MLP neurons of a small language model. Each row is named by its layer, matrix (up: input weights) and neuron, and shows model dimensions 0-223. Each number is 500 + 50 x the weight over its row's rms, rounded and kept within 0 to 999. Numbers have three digits each.
After each neuron's rows, "fires on" lists the tokens most often at its 100 highest values on Wikipedia text that the model never trained on.

L10.up446:485531496536477460602496462552553503440484477461505517517457567470429540434375520495562545501477440454492605457553507541355544455474368512522487554446535477581527593553550434454513464583534432428496392496553475425600380463469514511532524476473534459481576536517592564571474460521575493414498440567547482483572536495437573512456497442446456564441495518488491399478526541485413469462475494513554491479472503404460451440493443590527436471530465501539556531469532542500471453535523503497517544515558479550507494438468563499572494504573514479468479478478543494617500390509535556531500474495578467477502562401506416574506427537476537540553517572531539478499454357572536477526508
fires on: "ull", "ild", "ost", " make", " full", " rank"

L10.up94:545557560515562562453422510457477487541527469496478530455504429463534440503538464461438447559473502585433487509567527483565434531519458494444560486580550514454628451469494467480477507423589529444507574482521520517467505502614543418530435535504461522434504511486523577499453519471585496467417428507513525555555594500531435526473537505546372518516545477448563546539591438513515434490521473449512489458501483480464510473431513661468409608449381509437386420468533577600526471563455429535496483499525468601511565487481494464439550467535519361472553446498546502481481510521470411533447500553546500488522401528515436551545595546464504522416484450417525528466499477518499444479564
fires on: "M", "m", "-m", " \"M", "om", " M"

L10.up39:482516494585522501508502456511474529448519548488479422618511521519560564491550547394574445525440462475398518446487558441452449533564429502461517570537562500499548413554594527507475548547463522450493471459481502457455506413534509498498479644550534562373455536505601603531441564562494554435418504502456515470438442589485468485531464489525412514579533447434461442464541480522467493473464488472584585456689475492502546581549488540517522572425437450479455465521504511481562546457463467446499535518466464566443525434470568509506472432487571454513447486476440597461416487465572469516570481442536533531524462488563463461462472546466546468488488470455588528517619470445489500517567
fires on: " S", " s", " R", " dem", " | S"

L6.up124:445519532475504546502495447471409470482568389402553441497494452578458500544563523460497456457516499524457601570511542455498444563623477443537616494517478519508510454525514554467484555473445526525395456481428524489466534624487574471578510434478523506446557488425490456411480469447561583498459486596548584492511557563498435482546448568421542526514580471494497518435523483529464467484511453428530423329553410469424553517577484537506410513516491589516513533519525516580480459500587540502446487539579448500531438481470521561446484520459509459555541534530473419525509527573521471468497416529505467551492490515508497465469545535482570600466583563453552459544482403526627499438521
fires on: ",", " at the"

L9.up245:530535518584495484403453476418441487503505451502511557513498496482539517456577526514618470507489554573449485568448550488489564522476430614495433435573488527533599511563457579477504479503514524516559561449539452509485516585540429368486526545519462495437532536497482551488494539418454537473545477573523443467439571568491554498600518537559408507462522491429536582472511515472434412463460507546514584431535555472476493488435555526468462444488487519430435463484455543514465416503564426552485579541514414460480530543486396538468533419464493539412574517492480544577658467444532447423517441409499532492514478490485501541523490525473567585535475466470641405580471430555462483477508
fires on: "r", "i", "h", "est", "u", "f"

L10.up349:521505516449589504463456427462481491487567421481495479464521518522602498481459482466538393562464515638498417483542501548506526436513490507457601457447526474436575487601437554485515479525602443466500501427578475534408522467530547399550529593465497471513514495516521588494425475570607502549451514502484545500486484468529514504531513520538464577463499512561466455535464482563511516530529556453547475412521397514527529476488499559443380536494483478459512503506505568514384583504441392498449498532496522517512503466566446475375568542549495381399596485556520506502483505482520509583574579486502473533508456421504471543465556545480372469533452415538520590536491501614572513538581
fires on: " b", " soc", " a b", " B", " | C"

L12.up381:507527470494484515472464505551589466498523541534470405504510542489435490542451600569476546493535465519463459484531574588456409475479476548513462560470506498563465476599480503502466491512410426445447611514534532511501440472506514450438463575511502446463573467436520502485493458474447453471460665421517501551466599459478487508525468517476483407505565505552485530527536483486481452443571556462500577499516446525566396496560548526493408494576539484382593529492489434437531477449483577458401542578602448559579489521545479558470547465481559402470500495421537492462528543560504402498488479440592380507515467446514468515529497517505593450507571373485633542530440537561533463508497
fires on: " B", " H", "-B", " and B"

L7.up286:567605511520510486508500491460473521447495429531568481511495505484532538448507538379469422523434471503473500576469526471502445460448478507539596496585418604406616500524492483487440518525437598527511490431408510484554506597535612489503500522452452492516495523499536436475498461437513576496452545545504533532498542566538523385593569562415501489548620411477512422516378523579532527486512460412483506455542485429549439548584458472480440506560470551389522531506389549599520482513547469569441497487510384487582493508445524547462543482580524505453437517516466476414552516553460480519531435447478507448521514540504417418493535509465457544499504437450533427514569450571546473488554
fires on: ",", ".", " |", " ("

L11.up191:580512498540515528453587422488517458469531515511530452528443505481456466502542492413442422466425511583515517518472533493468488541495480533570511477543440481523551478505516572510463497551402524475427536595416608491513509554519502525437461470547520488509466519391594479479429476503529534505538502621482597556561616497486470403535517574463563479449481505475603525519563509429472520466490500504428516542499583422434428501458506504443476410543462504553446462524478538494455491561476563532466489556599448582572507383482602405368477432593427485473446460464513446496456491521442449442493460447452448505537463543479546527547407518484627573427511509523551402538494466558547483445460
fires on: " (", " \"", ", \"", " to", " “", "—"

L4.up433:620540445487478567497431428508466561466495435545528530492497558620669467470454525434565446495465473617516468555443442506535538474537436455550468497507537463452529510516524576488504523495445515526512631511485447516512507492551515502457446504490463503596486509537476536524407453533528459485443524520559471435514503539479454457534435542563453525555487508390546495507462563486553563456499542401445530514455444488500508511512423488490323447567489539362524601516460556534579428452499441414529515524498390562547572521491497542405521593569528537482488520553489475425540495434588409422514466495481451513494545549482531560472543556442531530521502445484508492504535482597524475569562
fires on: " Br", " br", "br", " gl"

L4.up390:555520485475504490496482477476541466477543572414553438490514521515456547534508494539496495430368535484531531442588489479500469517473463459512574473547459538465523428446530490456501507458518507432475495592472537531585557502537484547495481436485492484594524526470597489512435502572550428402546468604486619511531439438556446530470497535416534424533519554421483418464416535497541585461496497492485473400581572488496564484511517551531468517565548547525542562472509571549562555484501529558562492558458322585597506411522585449463544486447530512531464565583482523447412411477480499411490498556452466514534466554521466478473480549479439464561382404407478408480543475499524431562506
fires on: " re"

L12.up352:600529414437438580551545487474515599518536537560558492551476475445513543480546454510465471515532552488520557549529397525549471505519470432524527532407546536548460476547512525480440571435545530506497488437549496443476482522541551514445432583464441404448546537520577551432436449484555444531440623492486480537416544458486521450566434504490612463506465545539442465520585573422521542462530589576477501510446585434462511522500447469355479502539491585453518541433447516405450461422530481475543533458473434518488541580536543532502562376557454517430511482489557581409431460524424439503462509486598453530480533524556517553470490543473485539467501418488595480507585436493489473425491
fires on: "ic", "oc", "ot", "isc"

L5.up305:476513537541495472542539438467430540521510579441455428455443426528555456491531452481502521462513520598543478589585551570526506406547482583553512545544508552595536552511403531375561522578547465422449437515541527508461502468479507513474594556527524407521599475517548476544448504469566549411442544501540535451507491522469584524510486491464436494501511500481593556498553433500463502451458498515525547521529515520559471530508429553455423450496571417487442497576509468488498541485396480606436476480559526520542508505483553487498619456473460443493382448540660477564489455542577461459506484483384401546575510555516555492506406511439479449446532417428492525522453528493536430493570
fires on: "\n"

L10.up187:466599408395481508450494422523482640555543450438465491534455405486543562532495405482447498576442505500585473538439443532523464498491567462436506557473565436540472480484520482459519518498562556481466446483432559477548475513603484493500463482477418571509495455544548499519539502550551398495522609510511467582503475577424478532612458553472456465461554480482406536408501467551415568550605547417504538537436535519597428517527503476456523527541492588527481517581445476559459465472564483525496469487460435531498549470385434504410537466487485540465552474508497508477559494556444591565425463520476611472568506454491503532466459517459526487431558557407478551506426491535498390461550
fires on: "9", "ant", "ent", "8", "ess", "rest"

L6.up58:592438396551492481486585527520550560430524563465489469494511494437495497519439440447510499461482544496525543490609481445486544571525490469519495535450479525524524601485551490445509557576445556527502454546390528418505560491536464443592449544493452531426543475493524510546430568511532461501495456590540570505557479409516443475517488397537455513460512486484478466514434436541509543515478539508483490495526439584506521593558542520433458536563411527476545538512530556382525596474503592627499529489515499657478475463463523424426473414504621489554445419453593535453442451582515499558474490475531545574543394505536501416473486498493435463490382494491523508412500428488518419496542
fires on: " mon", " tri", " US", " Mon", " dis", " dou"

L6.up20:516542498465594502379395429509492500493534499539525551533527485493581499429500587420455435488493624555476454462519510529492572495521439585591592449538499549487596511480517490506544577485567542466516563571509555452471409520514542440473451539447409434512593522500458593430542535493530477464568499547510454420487598562434460515530546536519505411535493560435533541491523472454477455459467520426510530442503523488502435468453502511516461508506519554459462549499440479505478545619485466587478517473542376554564500511466473457540608548438382517473447493511497472493481485444538370508489457435501394455540469496431515522466569497468527577479457485446521370525523509538458426626522
fires on: "m", "r", "pr"

L7.up290:575505431459474501517525488481562491395471467451569414527402561563475525487571436586519459434451544485529517520541503493472485481489481502530525535552463479552482526508575534475481542612499511573408385434432466490490526461517541475529500567561403467551515492481655465464371493480551552538456459559540539609547492460561491493493513513509528447484487463511510477491646391510526519539486487481539621451479515423438431520538435545518515512517413500544515421535531512472514532476503514576504595529566450518467465459503570431414472444535471416457512485512474527550459566541434402525512464442577573511537490475486452441449421537461603457409566454433582511513469490565493461453587
fires on: " \"", " into", " ("

L6.up179:561552553519521523450491450460539509484497459420643588551489578500498447540437449414462486524446440526498515540525558452514545392613491481485522549501518510490509458503502491499530467467530486411485484564493396537442451540497553494571465559505454451554513477403420482435507565457538531523482514501539551620519529552528548514528494555509507474518512473510554597457520417513545554454499551409573464416523498394522400458560514490442473486590457545386515579433470458518517586482480449565531513436514538517591543558535545448532492501554464606485488490535458428527413483521477450519455513431520593444562427494470435473494513520455394528484421596537433483503532537493561473648428
fires on: "\n\n", "2", " | Team", "|", " |", "1"

L12.up266:545559543557552503440511437501452572417540478434458560575605482576575473603384426412485558541441479474523576545485501524487519543461543497529493470510502491403488532544499540501413516439496457470586457526535430530532607441535540475478566502556549533553538474577519484506518468491521505424508522430515456561450548535480507468429459497594440526464446569432514497385528480520481497518603504413589564378549431465470456583508519562497475518594480486411498458462501510429546516551546478512469499433527557499472549485452565484525534560491458484500606444497575473549475371536626447531526380501519504528500517467459520509486517490479510481466469488481478589596413469510558442438573
fires on: " D", "d", " d", "t", " R"

L5.up10:492532539536499501460467496462493547604560520493559474487430463552495488539511467461512487494499536539423474565506444538498480638585468572582419461535561420499519527497443599404550469498478459489507422548510470460540446535529521539524505557473474469499490516502509506412478524462560509359599554511495482459444454574507462519608539452593480491494430490475546486502524582507468561438491570358441580510488506577553490480500510496518413408464494477404478487525503525433556448497438494547487456542492459580483567428439512474530544558447534518458515497566529500502508387452566446437583500504417438350525471513513474475519438586480558517514468474477450396565441403501581404424509
fires on: "\n", " North", " Bl"

L9.up224:522480423519492539535440535461493445433507486536513497568453512404558576493470448440500466443427597532516503500543466475442551540493471455515554554529588528525495482567514547475500505479522477452544511540459477435523439479509511518500544501540517454573615485533506549413420513483570445460492521615519589514558459522537456501466424483439540524492521507390415430394444517485462561464442520447501492485611528453512539543461481587497448450541462631558456547504477538490422551520516559605522466564507475565613554509537569543399505456553508502486454498506498490426548468492564558526432445573496439536564347487517489440411509514473449518457528485518592402407536481477428376567486
fires on: " re", "ri", "in", " For", " en", "isc"

L4.up206:473517473495449542530559556496481442470601530435514416457531508547517525582447448560493541559487448494510518474527466547412501560458503460495472474484496499570508468551377493460518502480464545429445507485579473491502487422499513490550497515496353558581530428512477556461504447498579483589588521433554499541524542496431426483529482514515380519548403451474416533445460503482466509488546421517368441529470467499452558528565472531544431519483556579469452475456516481471490638531574545580477494480457528565496408436532468457546578544556414443484457508420556538476462400460544433561530424569440510530507391532469468416421484576460458479554564563485548483578459492549564515577522
fires on: " inst", " dist", " foc", " trans", " vis", " const"

L10.up246:463480515513549524407478377521559466489523426451485399486546515608543503503465496484433447521391508529547607538491514484503458512543500539515510521540493471487471404485525499457502535481393464518505464468479572566461495450483454453472568536540486464460513498485548477447398416541578525482379546449619593486455508515443517496429440524529499463431517640507519475510541482556355483511552536479552540444491485477453466509548435532493453520509460514389559519515547558526463571494467467492495533529472486504486565443507432483396568532538529567482556486445555449529498480486670435583486462572490462568526509510494543594544454515445490501489509449492466512555454411538680449456512
fires on: " b", " sp", " comp", " the b", " exp", " a b"

L5.up56:453620487462613498477482418508458459444563456544491419517517436586596412507551496424557494555490504531481567548552498609556471449556479509485461490518499475519461470482493526493479555569503543580467507507511516482458569497491558513502549473551488499429436525542585465533483458515412554480426649459517475472512571506431553431589454546464478488497555443484601524405494536482424511427517586471506543453584491437467488470538512458551491425453450489561431472513498536462589567443521491509429557493485488460496565530485472499413540564436482371481527467603461528555542522507552576446505490492460522452448454528514496532514459502465579454394559433453438540493425452588554510496657
fires on: " Sch", " sc", " rev", " Sc", " k", "\n"

L4.up422:513500477463534487448528472449539512470581492463542495500539474536448604461554451626549571487423491468487407553527502501460540563529510501545589534511491615499535480510470454483504510435487542458558435461475406542536372523575369592492476505562496476556521415528553582469442473558623468547579487526585488491516466505564501536457449537425492418493478445417503478419456475555413574411494529502520591487470501413411525540518427552510454529536498569454467559517557526552538545560461495533597483495472439544511496439560520523480532593479438495503474528511521519527438444414444518453595482539530521483444461482531550542360457528466453596470424430455478531556452513511560461559478
fires on: " opp", " re", " Go", " Comp", " go", " ass"

L10.up421:480514508539506594414446407499479455518477469414515421465550515537487529497531557492601486470483539558536475488483524530485580535529486535496509487528458479486527502481501487448435537516455531501474475500588486512519551424554519471505484497477567503452515493474625634438379486529514422485447510643542573456529468412601407507500489581439571448499566511389456456525442517517458483437447528424605548449539500592484507415529449478435399462582505523453488504486541516508494439472632585549466521569525432538510522455473553457440461501617553465464484492540468422488390457499540458455533442515555554505516496497474473464480528534444511434496528391473504447546500485614590449434565
fires on: " re", " s", " st", " c", " ch", " b"

L10.up248:555468623486529544392477490548400425476532429546489454464534475523585432499487509535597503481400521609418504551530430513458450489476407454581511517538492529501493501613524379445488573561563462557495460467542489570464521502489536435482499459532498404558561448516515561490520541538519515477506439534534428460521480502463564487492433451443525577606470436500562502537472532592464487478516526513527540463467438490529554479499536514522460557508486490475567451476546487567412489579509503456461629477441527562504550393374396468447560486497471493443561566605533425525454540500574384546513586444456514538434469442443505456451473531467515511491464452557478429494552520512593506499483
fires on: " g", "m", "B", "D", " m", " B"

L12.up350:501562450444515421495466456544467531470493569464518494616495445535540491608321517540477454501494515537491458501531512557570429466534483537549525529548479565390508555518536557480482532539584517483545464588520437452492490610477532509480479537455468497505510414573456493496495558413575493524487519459471544519456522538518491510534595500519451482475426555435530513485443499515415560467529536452584430539437422507597509465440557567398516507511464542497420533545434560464551547584523488517478485504440456502625497461500574504476605482560382532457477485426612449523465503550453476603505500384500532525536480493461439552527489515495419484546537467433548365461454419568475464512465
fires on: " fl", " col", " h", "ri"

L4.up395:566594512460526528634570525443480502432602479527535515534423480412522522483512440483447508498435493511493480485538534498476485527549565530550473558496490587445530531564573553514477530546585496516528526438468526410547492577490553538537551583553443518460568458543558505556513490461528421507528498506511545562528561485501510564571500501433466488497476446495481513447528504563400556632471440501378436505485483540524440535510453528459478477526449525542442453541489472428462592510429513503435563313511512559508475434534507517577540458457469544543446455577542393543467510484436533557523524421490514440460449530508540343457409516464453484484410540517613500501415443407457521507502
fires on: "ri", " tri", " tem", " war", " dou"

L6.up369:521467491484468536506560491456506470464551511393504508540427448503447452540556510522514418443500571507446418512507582507501488478509467470523558523462482532483453500509517555416483546544550476528460534485480505497449404646585552511501515559569508478466533495443454448513547568622452475358447447566530482603520611520456506444528523475432519503467550468504435488491462494496498463562513527572531536482523543436400576517500465504456472502517514478537427472568426507610382467503522480451310536501570381488575532500458463451522633408487539445505503497586558520415454548544561467494457587407530460509572585536582479481437466509458552511477429509507503517521512499534527506498444
fires on: "y", "he", "-"

L5.up240:451435475443469446520489464420545437429584473554489496563427489494532420417545564461426442452496543479435597475518536536461568464503475548564558558535493563507493560491511563510560529573554475467448415459513427476631468533518448449496490511433538490494510516519598515509440516443517520432520596484543482468520482452469545432502425501443519488506515545468542506514436468519589513481460615513498518477584531474614483637499505544483413461490493490458528600521343546546454486481519488606515585422561445564548518463379495506498509489480488467468414489478560555490552485463546505549480556424436493557622462471523419471536499586463580552511545526475493546591489433491509435451512
fires on: ") is a", " is a", " is an", "),"

L10.up197:542567481445521442452505395565451520525555466514487524528527497575502476558482468493554466506381489655515513420554534564528581573495497447514480476587505584380435553493460487482535560550506538463544503504471471544496521484520445448507493449557513497584572430450520521478494490501498410438565434496561439501482481515451555470500435498456437505480467515438503562477466540648452452487528622475433525551515496483451537532417461500422558447569458490488582494616491581489476447530493449479389513388510516556513492437479428526428606437452405563531561486624467477546518484411540496613495509428441569514503482509505537448486466534444561449521524483521534551535576443538524488470520
fires on: "m", " ", "p", " in", " m", "F"

L10.up404:449545510536586455497491471560495427511523487458599495344431391564518453500525403434492407521507532503474508616504592528464493515564503465471486522562430520481517506569387451445485541434495617543438524489511453473432559585495516493456548529458464511459491508460514446491451482497619526517515502519505583545452467542479487368444502521449458524458505429535562526446535437490476571406484480549577464559580436385461553575502522476439511500585426667436525557595536506539521454559552495526435541546516426455434555458464508441534525462580463509484589424538462549537538493550531532465516489512478521471522519447497482476448492526477566504416527511445532556506564478513508504452449
fires on: ",", "1", "2"

L7.up226:386516531504443537497412491531470607477533545393477526631556525488475527476413517442564459487459499546387558471448534488513546468516430472513595522552551541492530503552544509570507527481524463538466501433526456503469518552534520436501462485438446547558536473526560539438369603457611515406523555488523466488531517563590603523476449516538517456502517540455548460476497397566537541456531447490448649479526559465461527538427435507499463547486414495401531498496500491474473586536477488539399556451508457531512510510544541539533503573480449484446474501471466487523464480489507450592473542407488453584511482431611533531419473533465472582399430547452507519604503502461513419541434
fires on: " | S", " S", "In", " in S", " |  |  |  |"

L5.up373:500547457465524496502451338457493414413462405447610461545501476481493505628447496471370546493430472481488434485503570562517580499539475505465438456519523497549596472570423421505502470462511480488479479513448453539515434489498511385542512518526408516519475502438542495531499567535579516505417490515558553498561521507574522562490549566523481465381467465504491413536530458591475576559484515429550545428464392482505488499500465541495515552611482520513491484444498595519574598508543408421477551511427478516572505509570505390447496511496446456471529478549402466555426536517502448466545515425558609363481477485482523552480430498510438477470541511504512472468537453496531552500454
fires on: ".", "|", "–", "2"

L9.up431:526525499412535483461523511557431412501493475510521484392471447485538454517424541534432539519534476572474483571543577439468462506424437473561550509588459486515553442516472504454503574550510587504532531479544549509589445538523512470421571531445476464433496524463536501469507572535527522592442499570574500495458562451452463503540601573510466514447514529453615536458532514482480448440555637570628500465472521455417509528506457512456472608503465477439605464484441445408559464519457530501550401464496447444552476472451520440561620493454550439461520441490515537430532499554501508487518552462520514495481493515555419506464486524460542567563502515425601337411486466559521560443554
fires on: "g", "om", "d", " dep", "j", "arl"

L12.up194:544588533449604454492444496460369508453504430452478513531514400417550501493484426481505562484502526503470530657517487483520500503459540576489519533540482473579443564472534538477481492474590544431565521469486442482498543480507505442406555589562508590485509456469448493473473505439458497491549557483524411538527425586519545429463415445497479570479444504461468486522564440562536496477488609472553563532606529483610514551470586593448454512534431517459546579510437499551451491605586509458515546405464530430518580483436514469503457512525459515524542450531453446521565494480524446503594459479476583500465492478427524576426484528477597588491499558412540454551500428549584479465458
fires on: " D", " is a", "d", " It is", "4", ") is a"

L12.up300:571564448444500517479454493495528498458491482479506486492517506399498485356446524463518443517495592499590596450581594512373517481509466507529534511557520464498494538569505608482471580518572596502449497565586459390528463610506457560560493598528478511519663558482519520519491518472466472494515500530440486539473524530468502394472535496487581406436580525458463516501494491453482564478430600485537530453556553470568565467465506596368443572469440498529504498528437529545525476494536482521468578525453445545447477484457525476504555462502476449398508487471487557516478519456445470476447505352537481473481481531574497535499564480472502543522456471547660464572449464550479546470479
fires on: " He was", "i", "on", " he was", "y", "he"

L12.up338:512561481554488480472527549507532565477514431588520528484472484520502502534543508471494525482485572480457534491494441457569529484565502545653519493513490537474512536494452519411457579586665597558490519422573495562528555498489603442486534582390462529486456491529491561484398505456508470438435473433499495492525434538494564538471528486469445488472508528501406498420449536520516561431536537518523477509457464493498508520539557528432446394471570549447507498528463564408512547487402516488551516494466388530594417516606616528476636534566543540477472421535557474476427487572466403522533404396479508536527466467540485550517500482452494462486524463458499445474431510574560432400464
fires on: " st", " fl", " he", "av", " col"

L5.up2:521513410569403507512485556498496431444527512423509411475435510491440560573461491594453577583430452578466493550497391451524467552561537494494549555523477494525463486553507439430486550550437500521502463543492521451557500429497544469518480463437490562590481514538613396441442413489488563525406546460534455452533595624521505509578526530499469563464406466458524414400545512496466489524523590569462495508416500537479498476504524484445477551539517591423492493519508513494471514466511553510559525489455473528413542437486504391614522385570512576544522398523574502537424374503564557521523490492525521527494464567503499536465422517441460458546568566439533541510431456532516513505537
fires on: " app", " dist", " rest", " port", " dest", " const"

L6.up99:514521475561531409527381537463529501498468454511571437547441497416578508528458485522517379461460533480443466471438487436463504546480476413518495495518522491410533545588529506499507497454521452493618466539535504556558470609511510529439491519496420417591637497452599495445479485567500510547500477513472468546505534534420473535447462637511491469441497493557492492518556545535513542548522481508547505434548528592513495559418458541390509536545499501473460437515474496436450425459522496608438492483550470516429447477463486476627461402479533525399528410562658411553488459529578437489415498504566500480535434517451540561529572513490459493444429544560527563514460468459504510532486
fires on: " since", "y", " At", "sy", " until "

L12.up135:516566373456486541485468530515370509501474556494509484496522414503538504463575487489510462453558492463543479568494513500571506466520397487363428537501568572520553441433513609527532475475455432519477559467460454523483554535506521404552593534512519487502466555514569500491498494556498438500556539534446553514533578490493518443471546422462459539526477387393604511536575499490509535460498451474499576510529478512452590555586450541408448399496510506540479450485442622409537469516639475551521462506460469490474481561557575566457492488525529452569560502580478477486382463510527476449408487462497506548542508464426444467492434522444570424490454458496523589485577395515522473574528
fires on: " l", "or", " L", "u", " rel", "ar"

L12.up383:423514439509480577505410445482583485560553442515528407507524493513487408471533455545458487592439528558573566494490512597502463595512450486425479615531609502519506533510526466466472548448582527471473528547424525529491510438500563445509446515492486535468556462553620545524509504460529564471436655468470457439501540521503543523555435545441457496529468463500503529497477486485600575433568562396541477447470519537448529491491502447538520562405469544450498642475405526581538420409502509469443488528476526488509520537513496483455497404520438406464529528487444579538476492522552440527419482558460443595496420443569523529501543509480436522438429423443522476566533457586447487452529
fires on: " sc", "ant", " Sc", "ed at", "isc", "ot"

L12.up325:530561482583525524455523378543476576412516405436476477502554376501477573527554489436524497518456564427435460541438461524569533498473430420530523551571523521462453456468547592484488493481458450410533530465489366481567521509540520519430503508477452504422543498464513543476565539468524488436508523481527464451445486501465523420409499557556454491595534575478470509565553542463579541407537422470488540514560468485520495518464520549378475419510568491536574473591461505430517515466563453487465477511549341555520629477427478553529472539545581524452547551534522427508421489526491545514503538423560456531515478471583530512431443560495531436454474468491552536492561563400485469547566
fires on: " S", ", S", " | S", " in S", " of S", "- S"

L9.up97:438511499485561456442483469378493454452611491514493504498525468561508424434577460608464557489466420503491504558584486495519503510491464593477545553487474590560506575504518464464502536475546444507450506492516496531485445428500460494545533381466414547535450446498568482498438504601468578485488541513553428419440491643460555469469421461452496437507459486516561472381519531479452479387466526522618538451531499473583517458477550566526479546480475532524509523482513464543494432563548502517432559556432496459454621492375499481450566456543476520535625461452496475562563413539581506480504454507475501564509519559529478569415433544450531483482422530515451533569558398508572482531483
fires on: "v", " rev", "ess", "art", "ens"

L10.up367:535503478562488598515497454471534400461517581434511377469524484611418427497544509522545452515509484546486464485514508513420549549483488557520513498479550470582529448434477480438448490568419513526489496550492547470539404574594544522476486533542463474441421532534549580441420490473601519542438471485499505509542524460550506423460572509548523459531556610505524542421568455482438488475455677492526552462411503480449442496447575478411496448627516508502418498502456458469446582495548556468481589464579453450509546455526403425553547454565511485530498505507504479433467466544433450499527534451604537464518479517458495545497381519452579557466495494566509471432488536545563520511598
fires on: "-"

L12.up387:481450432469558585513600498566498448477454415418580409432503466487476517472401386488514482508519587568534503528530401576477522497437552454522437442421553515509536473539533459432454507680372469551557557546463513473516487453551593500561432493480480458444457515498561538463499558543500471544437437549475519541569599486560412485499472459465478434462537556544492482479430505503516553521569551444551473434482456506508547432441559465494527417513494580527484488498498491463548582464530503591472512430485460499504474521594499407469448407581477462520519511552527442462464484577466511532423434514586466452462404402526469609538469519479522464528542489482482508479485583540549520505563
fires on: "ter", "ro", "-", "ty", " back", "ate"

L9.up438:493574457529439475516477471442521514514477483386533570582451547443569399471489499533565473515509526531554549479503444517444445582536463481494454426506522574388575507464555525475452504577528559563528484559440501542542591541520431465549471609532482478482568516472516383460485526568444525448455435519517479577495526498552458545507479473422481553436606427426434493487465508527556546603556488502527507467503478458397457569486560505538524617574542529454532424584508504513593589482483523478423527518485437636520504455526504519568545418479533479486509472515517440494433442484596463573448481412483395423563433525541429526539522511448543565523456463526564505479399533558513486461472
fires on: " met", "y", "he", "to", "ince", "on"

L6.up88:482459424494481558477454347590518457433532497536527429524463483524490404435576496453522411496431596536487463524502490513526464517603484472535486585493520505567456409491460508502497528518464468520373471559502449458467549500471608452505471525468513397509523510515550515460497504495572558521428570540509521563529584494501540437503496538472546568496453428543529562547538439495612496492478532556590459413528540444558558585507546505487425476496580446500421571475449497528518390461584550475474511534513413425519565481447525574534454431567415569475570528514480521449558496536464519595500614495439422527491512546430390543513528519463532494491597508463474510505500464607604505502518
fires on: " sc", " Sc", " dec", ": The", " t"

L6.up306:506539514583410560481516388496521514509512457549517472541502450531573456487537528463445489432501481601455551590507532532494469478468474552589510449592480517498493465537479589519532481534493583501491608540527480432560538521543467490478443578485423518515448511494456544513491453491502531523424524467564426496452574444542542428481408607528518462527503562367535511508545516498582464469471549489525388555434493522516540482505455528481397442436437441418503522462447616516532509535546519587461515534500416569565456413484525499454562538531548424498421511490534557448520488462522391427465518373459442519504447538488478420525494540496591443467585602448526359458471464511505490473595
fires on: " is an", " gl", " tr", " Br", ") is a", " j"

L12.up209:512511512486547447487600405499438531411445474528502464522490459604419501478556531484547465463481464555531436471551410551523522471551499491468460521483604457530597434462566472413473554535444522488495498512464567518476502517576462551530504511478417492523492523489514466503386478528610471464586458530490607459513594470492436534491546480518398388537443501398512468580492575437504542540553491467545527491461480379585541521531521529418433509513457534537591452495464519484452560532556483563540457538465398600494452465479604487509603508398527473486510530521516368473446414459539453481470447525504503533509462534546501581496482510420520493528419523504553576420517520586553498581575
fires on: " L", " l", " | L", " re"

L9.up109:574430541437515449462485520424487469524523454513541505485430526483567489526439531488454482464554533521537595542602521469482498518484515627582611458528472493538486501497470568457516531624439536523481524521562592573491505488554556437410509482392401459419514517397440535472434517427498514572425487549542516512434543519517429423538469593570424462434470550449516617453588448534474386540461537549478509446517412468499452438440535575495424529510443578427480496434512516536565531546474483499423485416464422518509462518535427476539549478449569477434592442486576545420542467558548484536520498502567489487553427501495406471475535542451525466494489496421524412499516510442502531498520
fires on: "u", "h", "en", "r", "ig"